config.toml
rope_fraction = 1.0
init_std_qkv = 0.0214
train_tokens = 112900000
MLP neurons of a small language model. Each row is named by its layer, matrix (up: input weights) and neuron, and shows model dimensions 16-143. Each number is 128 + 32 x the weight over its row's rms, rounded and kept within 0 to 255. Numbers have three digits each.
After each neuron's rows, "fires after" lists the tokens most often just before its 100 highest values on Wikipedia text that the model never trained on.

L5.up228:141068120108155101137116129134148127164189146111121149108138186136119109119073116130057115099141142114129108096130213110168129115088205162136091101084158117102117110137128141097116106127113096128079135116208190142096123184089136124126148175075135104158066131203116086116088175109082096140156150113183123164138129052128119125140121061185148128164131124099102137181074114096135084138128
fires after: " S", "s", "an", " Da", " se", "S"

L4.up199:108110073152182136105070143100132165114129151138149122080116052135123159173137160122089155086144094059124151177118150134124130117132153154097138170095132111130139091123119190182160107072105114171132107139183095090148148104120176112130116160081064158098171183144108103080162079155091153112117076148137174126108145148116169159089159161033127163120143132111067149138142185141083183135140
fires after: " c", " L", "per", " di", "vol", "ic"

L5.up3:139121137131149110076204115111159167155149124149245103136087106167091130093147115088157115128123051166120129133099129082125172115128103068135157150131117131082133128141114159130105047104115124092105125154156096109120113086145097137193114133198144123122151123152174150110176103109130167097095076134129117143142097129126106181174093101204189113124131119182125125178096090110111125058069
fires after: "a", "lo", "o", "ho", "p", "di"

L4.up142:117120128125110170129185164120089077100164087091173138098070115115086104128098166172148177148120170148110113153130190166076105143110182136132117162087119102152084094077119109070099118134178129146162157118116121190163102101128105113130122145130177166187175141070183156111187139141138089130110083145083109123080133134085102171103115105124133133167114147103060142170069097102152124043106
fires after: "d", "fe", "e", " S", " E", " D"

L4.up233:126103129205173149097086121160122129093128156067129131113143117207076136117117116129088153075162126152085103085190143186121090117056106065104097139127144124078081112146140088062177117122121152126147174121133129117127118158090060080115139133143144120124127147187084138118167081160113144154111139154127094096142158189147156175069055182123185091147143146156120104101110131080156153160117
fires after: "ef", " C", " D", " F", " per", "|"

L4.up147:144123092065196104108118133124163171131128158093107097140136188077097153149142112109225143142149138199119111132095123099082132152184194128157085089130170131133068188171161124080116141120085173151089195129122078131134095104109138121130164106118114098143172175085111125151131128102127109137073166099149151136120113152139123152145086120094096128168148162105127116122117182128155162167083
fires after: " D", "cc", "n", " dis", "ub"

L5.up12:178154170097140074157147184126137164106118093064120187156127109102131096120090124143104132163151143104133048093110152121155146087095147158094156137121139129145137144142138074146103152079126131106125096108145127064107124123118111161115136112169088194152135139162155137166241112158144137120118128122096120094173134130125091101073130127145130153121156155046177045199186105105182118107154
fires after: " ex", "ur", "up", "ar"

L5.up241:113124139219148126071119113044181130130154110112163154185146133111136105106096117069160095111136152155105193143113159160118159180096125083089115087117058104159117103192083180149090110179141068149154142124131101131115137125155083139068144144149092098129115104117146136156155153144118125109178134122084110095083100095118105072138161116133149175153142120119120115121170087125143122133054
fires after: " co", "e", "ur", "ve", "pe"

L2.up185:079103139124083128155149143149163140135139099138184151081099083139080086204046135131100060129179128130131143171141119197081105160118131122139177155128181090141094137170145158115113072079107140152119154078143113100134113111093129120093117146115173052083182154134151120184155134192105165087162076159140131106150122152142101120052124111098083166064143118189142079069107102124186083110124
fires after: "ri", " W", " re", "ar"

L4.up425:146112120154043150161102114102172085154120101164125138157197077120127176090144121129184111087082066148131114120134106095170138106111068177141094152162122128132053130091190147132102060137136096078147107155105187104124100173095156106152127163125136133146097155171110168177155115124134120162073151060162168188170152091133156093120131047130179092135085134129119112165119079095117145148067
fires after: " W", " St", " Ar", " w", " |"

L4.up33:129113082137105130093190149134069109144101132068137078122115132138098100110130100083152166095139097100168152128162145116109074107135125145134147114090102101138130164162158130175167123082026185159115130141151111175149174152158070107161140102125136149140162103171180181033101152148113134109139148081125143117080121107097137143146118109153114061128121125136158112086142118154068161111088
fires after: " ", "C", "D", " pre", " \"", "-"

L4.up162:119123106159150085134140079114152103074107109141123154105135173139097136107066088176152191083128111232106100121132149144127120137144177144130111109070130149118114138100212101087117115101153124146128153112145118128130079082136085182157101132140137165105130153127112117089149079127131130068145094178053151144135110126120141064078096155148132125175093105191143157188143075145158166128163
fires after: "ite", "fe", " re", "st", "c", " un"

L4.up230:120115119101154140129107157123133102089168131150190114141130187118133179200135092068142171089147153100141154094096128098108121173047189151160138129085118159175172123128165072118129118154171142169141076148157114130139103116110149114195137078144093152146090099165133168146112120138155124106078084076176075104163128101120115150162055164084096135106072107187149116123167108195141131094135
fires after: " co", "H", " South", " West", " North", " Th"

L2.up369:138099106115106159063163065121126077087096117139154083071098105085114095130057107135142108122112113076141117195093122130159081157175154142166135115079119101141127136170123153173184072142155130141079105097156171036129137084160104139105133106167078128084102127147136125127112143118101156115158142169126175174186077137198147153178121105134126151129140125127131182132189173134161119097081
fires after: "en", "per", "er", "/", "ner"

L2.up66:061104122142153096116105082141159097116142107150117147123114152154174126113096140105163184109087113109153115143107114142181123068146146124151140096121135189036102167107131089181084104140129138128096091132175139141150138129095102104156057114176093109143133083114138148112123161128070107138171128136156073163134107091118222159125118104196176156135092067124170108169150097073157138200182
fires after: "et", " form", "us", " Le", "air", " do"

L2.up167:111182128162114119194155143109087124126165151096172116129088038107103152097161116127170136132060080100154122057152108150177125112089164125153119145174097088101107138124175081159083143091101095150146132103130083147079090111170090109092128116131079159132122112157147159119153139147140096133125145155127174154138158126100106107139126162105089126160152133178064145096147140216138115192096
fires after: " W", " re", "C", " Col", "f", "ut"

L2.up67:073143126112108123142169106128117213139139094148151142158091137081109110149120102113126115117142133165123106156189106084128140151152065145079137186082134127047110136138134109140071148131098108087079143164161160128157166084074117073080137178093063150073131139206131134069104180199151157101143144184141140173161150078124136135114102131154139145147100139133170104149102184173122129074139
fires after: " team", " work", " show", " game", "lock", " album"

L7.up100:114137128150123100093174197120119103123137130080146147097147107090137177158131090144143050172157178108184193089130096116112101132122076184137137167126106113114120160091093159077107062051119130109109137134112206157104161206144107120132159104159098102187099103114085124194172116156128150137126135098173137135117103133163106121048097122157143113120072155121168098094150167165120102097133
fires after: " ", " (", "-", " d"

L5.up359:131156115174051152136096129104170101135132187107218094115159119079167139143142112109114018142133168103101123079132135117195136130115166191160150157092123136112096096133120197109114080122065102150167093155070093107168127103161096134123147136091122136145061173124154160106105137172073056102158107136122117111089150145115087132134166163131135133154162115134170166124070109111155135160103
fires after: " N", "n", "ft", " Ad", " All", "und"

L7.up202:118171133158093107152103132147097133147138101144146152109154136068104145140118122179140134175182191109051087133160160199071132072160095136172138069116131138131116083126132148116109115057109130138081096076137105131151119127162186149135192085130100165141054103172151137125146088149113109119129114192082172152135136079108123124143142122185145159112158176078131137103144108063149122150119
fires after: "ed", "ted", " E", "ated", "d", "a"

L4.up45:110152114133126091135122169120147149126158121129133176091097128150153116106083161177125127159119130112147165089129136118159085049166108135180111113149071157091101105072190118095087094138103119143100193093153075201105134124158081095145143143100114106071133149106136082164132134143089113152171157076179129165141200132084198131115073145128096130095114136135178114104183151089139112172136
fires after: "s", " by", "d", " st", " S"

L5.up200:143120123133171188145111164079112149123159118102146133136159176113100145124146092121112143105106133186120133163110130081080181058170136138073106140110162127191141136191164150150052110123124113132077119164155098155127125154074156156123102084141163136051124088134188095146129107132129152155176128145070134133188083162075137074112185087122090079078106174163095160080169125130134079094119
fires after: " de", "o", "b", " was", "p"

L5.up72:087126084140098136131123109081182129119118175105109115135161152195105102168154142165129106105116084110106157148091116102140129129088167129131095086112179098138104107092096167115166135174098104091151116129083148123152154113130118126126228060176171078173124147103156123100104143140090110174180126163129138159149144066053176138153107092081119072152144194098145132152160173125131130151067
fires after: "L", "l", " Th", " S", " X", " T"

L2.up105:114172105155096138122124129070140158148120108132133184172117146093169106045075078124130156109118097136153116142180190210122104084133101078073122100122152171120024096157094126134126102039137166118139126116129140139100103156139128148179194105084114152096052128140135130135224140140110140133187051134119113136127145068143156135136147160151095136141121153135093146142108114103127118134134
fires after: " re", "I", " Re", " Lo", " I", " Ri"

L7.up438:154179086087135081146031123146092119128106159099174161087173163098132165122132080096107088183110079149116131097079080108124152129181156191106085154100159131085126077131187134098113137151114134084135165139102109114111164176134148105098156141171123201113111123136158085148134167137122056148144120154169130134152125164153096110101188161116089188156150114110135123139136130154080101120076
fires after: " |", "w", "ly", " ", "ot"

L5.up328:100136145127140169167098150078178143141080085100157126142137102127075141116133102180150106104143086121163121117097144143061174075113073160110076153156081188130155076208146157119150081159120170109176144093124167132122139075124157123154096148123166094101110130126160130136157109140061080179132102125183102071152111111153151109150155097121203154124118137139115101115151094113130075170116
fires after: "s", " sp", "br", " de", "p", "W"

L4.up308:110124146114122142143157139070148168105123119106143107124128119165102139113148140114125164166111129148100175103153197154131084164118125081106105117097129085106091183145138143105085166115142121116134138154131095125147075106199096080112112116146147174157131138144097154125132109122111112148200133090125094104166063159149129091055087095151110161127152224140167159180141125120176081153089
fires after: "al", "x", "g", "il", "p", "ic"

L4.up234:134155118150129141097087130051147166127120151119105133135120094151121164114102173112172186116149170094121145134120115138126136246073139120169118153153112117159136152189154128118144143105119130107172136131117139139144137141110148102075087067173133099167111111079120159134119147109108088117206111103133109175099085097152123093113030115103139118139098094173072119123156108119081128140084
fires after: " V", ",", " M", "M", "L"